python train.py --n_layer=12 --d_model=192 --n_head=6 --n_kv_head=6 --head_dim=64 --d_mlp=768 --vocab_size=776 --activation="gelu" --norm="layernorm" --norm_place="pre" --norm_eps=1e-06 --positions="rope" --rope_base=10000.0 --rope_fraction=0.25 --qk_norm=false --attn_scale=0.125 --bias="all" --tie_embeddings=false --parallel_block=false --init="normal" --init_std_qkv=0.0319 --init_std_o=0.0046 --init_std_up=0.0319 --init_std_down=0.00325 --init_out_by_depth=true --optimizer="muon_variant" --lr=0.00496 --lr_mult_o=3.0 --beta1=0.95 --lr_head=0.00319 --grad_clip=1.0 --warmup_steps=200 --schedule="cos" --final_lr_fraction=0.0 --batch_tokens=[8192, 16384, 24576] --seq_len=384 --doc_mask=true --z_loss=0.0001 --train_tokens=228300000 --steps=15143 --dataset="wikipedia_en"
MLP neurons of a small language model. Each row is named by its layer, matrix (up: input weights) and neuron, and shows model dimensions 64-191. Each number is 128 + 24 x the weight over its row's rms, rounded and kept within 0 to 255. Numbers have three digits each.
After each neuron's rows, "fires in" lists the words (lower case) most often at its 100 highest values on Wikipedia text that the model never trained on.

L8.up495:151138122125066075174156097116125117121134119154114156137092126152160102129148193140126099123109140137116134163113150103089143126105113145123157114129158099140166109142137101084123123155087141123158133162157153109128118181200127095128109144159114145098142172123151147105141130119118126102149156153127150144137138126095131119133122116137132138107159122100099138138089140137132171115150
fires in: "which", "where", "while", "when", "but", "his"

L4.up504:119074133121101089128099139138143160113154131169144083157113119136119131162131122130167150134107125135159144113146130139117111123104134162102155169145182155169116115137104105192121153140119168113133098105097071135133109137131126156126189040103107150146094148120132123134138097118125153114139146161124156073159142121094144171112134106114124129139099116129160113139134099133116098133125
fires in: "his", "while", "history", "high", "indian"

L3.up197:091115125143095180108139103099124133153154123112120130098134106099170129096117142126167125101129125125155104136081127121113147109123117138137123122159163150177114117125152172141107146161122159166124111129152111130140148100130068131131125081135090137137137098113097110120058097116130122167132097115144106119161151142113166161135142122182107122106162120161141109135121141125120142133118
fires in: "united", "about", "university", "through", "route"

L6.up9:166119144124116161116113120113129111127135101097166101100126099124105130146123091127142092135159173105180160122104089133178126197142107134131153113126137165138125117118150114130100151131114175137185109143131084121101126135126095118138114131122168147137121106140150128148097118126147089115071148133090133119130150147107099169100114125106162121160143127141143151117153146124127137128135
fires in: "member", "between", "november", "members", "medal", "september"

L4.up110:129132143202129116119107172170110153076151148133071126106129115133124131155154124127176095095116148124117139098156102154077118157112156121150118129132154122101105132140165129139151139147101124119147122132094146157108138102158115115098130110134176093136113127125111090126152110091105153124141125112093161173106151167099144094126124145101147127135118118153105136177145094159151116144134
fires in: "s"

L4.up147:131131144130077100132131121118104128162132147147114151110180135168096160135151163131164166106130182156184163069101119085138101098176122113111111139140077142161136118115120147155095121101123148133114086118105081124151129140165130138156088093093165123156102158133118147131121162121107172142166156109071147132150140169136154141125126111096128087103139088132103151098135113084123120107139
fires in: "american", "october", "republican", "published", "public", "philippines"

L4.up657:114126097121143113137130152146103154144127107138123120114100152128133143152168126085123158093090141137100110156143163114162144154143109097138109117079149147123167119169093166134103149126118141160120104138142125118142093171106138151114097154091119103090158093108117120119132088058117152119102084157155152136144175106114143100113158118110136124145156167130111098134139140108093160099125
fires in: "which", "while", "white", "dedicated", "goin"

L2.up273:071123117128107080093155159124175127129165130145136103154096169148112169177166122093133113131108105123101136132128152130144082173094127107119161118121109130149166090132121123150130101109173145065116154150146115133130111156109091130112135127118147156125119113136128127155137133107080123121099120165125118124107118150162155117133113122121110121120113104157155146142129117152078108143111
fires in: "united", "university"

L6.up700:122151133124128137109100079155139153121151130101126146109155127117119082164152121077156119132148110100137132143061109143111152120113157150107103133089144092113131145146158113147138113092113092161142109132133105116141086113141186168099114168059107181163158149099136169138085101155091141120117166123142118128149128117097170131126131138149115115145113121112157102148085170127154163107127
fires in: "are", "were", "s"

L4.up479:147084123132187174128125115135148123097148130154120121113151136157147136093105124144115103148141115151185139144130126101141115149107107158132103139104122166161126156157115089123110099115134132144145090140155130106101127132144157113164118134136113132121053077109103125169159171133124124135121157139151125173145128158128159029122166091115109130114143099115140110144095141165131117135117
fires in: "one", "three", "several", "that", "what"

L6.up661:111089103130144127078129133130125132149102125174066145127146121136160098157154121163156075146127164128107148154138137129160108122168113110118146054108121116129115148108132113104141156139127151130164084098127129153100122128133121106124118087106148151141130123150114121089128128102125110094103163108116137153122174126105144165129135141136124125129151154137113113159143111160101155124168
fires in: "are", "born", "after", "were", "since", "became"

L3.up164:145101142136110124102135068160114120125159194129114149106121155113148115137163137137134109152150113181163133108135144140139144155143086079101145115135160111130175142146111135124111093130128126129097073095177146143129122137127106096113135175094139163120143151149132153188145149142120063143119108089126119145123167128120127120111115127083096201150114153093090107132111127132124139104142
fires in: "year", "award", "years", "war", "awards", "goodyear"

L2.up218:139087116116128102124146158114126156109131104142128163148122140189154152129136122188145120128124158129140143109107158084128108132143115103117127110124101127145135118126127171172134157125116125102130131105097095104086112136090133123160085133143121090155187121140111124155177137164131156134108107138123099172115133103132124113126120134133085162080123103115193098147139126113120155146160
fires in: "for", "north", "norway", "majority"

L4.up207:140129176100121137147149154138174153157151165122144108090113136135140089154093118135084133130122136164154120170148130139170105122137120158123106119098130117136119130115127142162139120079091131117129158163150131142094108099142143087149154126127168088156101133097126091139148104105123142137182152098155121134107121119113133125124113139128126183112135125091140105115102112126099124159154
fires in: "his", "history", "three", "historical"

L2.up522:130127126121149115113143109146167087127121144077142100123115100096127129137101089109111165085098150148120087171072145146109201089135153104153125093105130113165157129142181146105130125112148108112149126130100163098134137128106132128129149136128150147151089103126102140135080149127165126147137121090106103162133119101161124147155110119148143119122150114137124101176168126148088121133115
fires in: "united", "university", "u", "uk", "us", "unc"

L2.up647:102142111106096139127138107096131087093144104101131102090130135125121115140048100091148142127127126137156143142103131110101193107129178130146124150149125131124131098131162135121158129098149122115100095149154130145134127138181104125109132185157119171147095098127108152116095147126118119139093121104123119133126115144128084139163095110143159111116134125124121094113155126125120129144149
fires in: "united", "university", "uk", "rus"

L3.up108:110107106130148158114175113128143098119164149105116143129133130135161124126130109185118118134146128156147125150139100148104099129122082155150112147116158163187146095148070123097143110147110102107135112143086137129081112111108116161118124136139131118094117096083135129123142130137120112127107151096175143122130137109103155109143146124121097136101057135111117127145077118148122160134146
fires in: "years", "year", "2009", "goodyear", "2008"

L6.up273:115109161187121123151121120083118115140120115153103181157152138155133143127126115138130116128146122155122149123115124140117116096139140094186131097117172123120082185135151111129109147130138066110138144155145159155149170138174090116097105155140118134111102148133130129114151131107091120103155124143143163129101088123117170138151159096113074138112162133106072127133098100123129137123149
fires in: "and", "were", "would"

L4.up697:087119115146118105126123150125123098130130140137165119124127107172094115107120156049110110153101065125149117112124107112148174166172149099133124108067136107139158134161159111147175133124141109130119130132107126145146158146166123130102134132142155087141082128124109110106154129133131127075126146091111134127144135132109128147148134129118196115087088135112150153146142128101182091169134
fires in: "the", "attack", "there", "they"

L4.up49:149140184147127089171130125128110156146171157135117151133115144144132120135109147146104119144109138139168122165101128103173094111097154107163132113169176088166091168138141157084126135111113147144143129148138150150109141128160072154122132106116100118127135117136119143145155170146089090102096162103112109123163121096124133126116164088144138153104119134102120155124138121122119121139149
fires in: "s", "about"

L3.up499:095160098120126165115097105158102150101133115119125133149142151127123110119118164127117131141118139123154106130115116083104145161109124083094149116112149149108136105181102151106149110112102147116126122089155108110152155094141120129147106178163078130146118145144136100154075131154106132137124080127125146093089120150132124101167117096141166140174093157105138165073110100135169116138176
fires in: "november", "december", "october", "member", "members", "people"

L3.up367:144117160077113127101163123120153117105108108148114140163145104148126106132129146130130097136112135124166163101138150150126159151148132119098133137128136113150163159115111133157107132151138150098184151149130154125115134116142098109161102099113095166131130112117103145097094106181130146122102124163127122088092176110180130130134176119143115089140126111109121111141138141156132116145127
fires in: "united", "university", "early", "european"

L8.up520:163112161136157125134075118129153162166163108124120145112066143092150118138143095155130122147142105133130147111090150184137154100131066141135103103088190108183132124151124094146114135113144105106120157114098114085123105116125189142147128071125177102117168133138117120145115125125120141109122129127125140117096116074127142118144132106105070128150131098112128149147140181155121106154119
fires in: "that", "than", "john"

L4.up490:137103140173154126124103168096100093103099141135137138105123162141148129136158149145162152118144127121156123102087116104117097114120141123120103094121128132121170150129126164132129138136179120131153068123116099128119127113164117145161121122091105095142135092130106122106083115119081077097148175104162131146113113130081179136132126135125155164133133132126145106150123143105155149101119
fires in: "their", "s", "world", "aryan", "while"

L8.up1:101097165171134136111127108099099122156142110136104122178136121167152141113081075138099089141138073172124102130113099113139176136134142114116148095159179119109133155109147125110092144138134143091130085059108104122153119141129139127090129078145107156135150139149097137139122133142127133126145159129130132125106140104116106126133097127149139166119134164115101109122111146147133145092102
fires in: "of", "into", "between", "he", "in", "to"

L6.up80:127152136136143108130136139156130116111158150102091132145163101129135129161129138155116099118177100161091134168086129131165114181147101130133136085111151187119097152140157164136133114132134121117125121128137137146091122119104130135119137148168127093133161136128090147115140113178125116103160140103160107118129114106142144116087094168117146143156135104115128144101129154116108122138124
fires in: "services", "service", "award", "island", "record", "office"

L8.up535:124154166110100101138120134155196129113120164136100126094112085128152150165201153075103134160146137110145135147108122105139124119142162117110117143137179179111118088144146168126106125121122133140118129143083162159104131145128128107166156151130111123126081137117131150143152163122105132083094136120114148126116123146112124140095090125128091120173114137145125114121113106107119151104103
fires in: "after", "american", "episode"

L8.up397:155125091110152132139181083117103128171160135120136134116115098185155135107120099100130120111089075089124146102130086153131097167137095186140156099116206139175132117139120123092161150110120120181175147110105159129147150119104075121153106113125141132101111105141149179137150178114158104141106123119177137131126111096106106086150130109100131144138143160093106105137156100108135099134133
fires in: "at", "of", "as", "youth"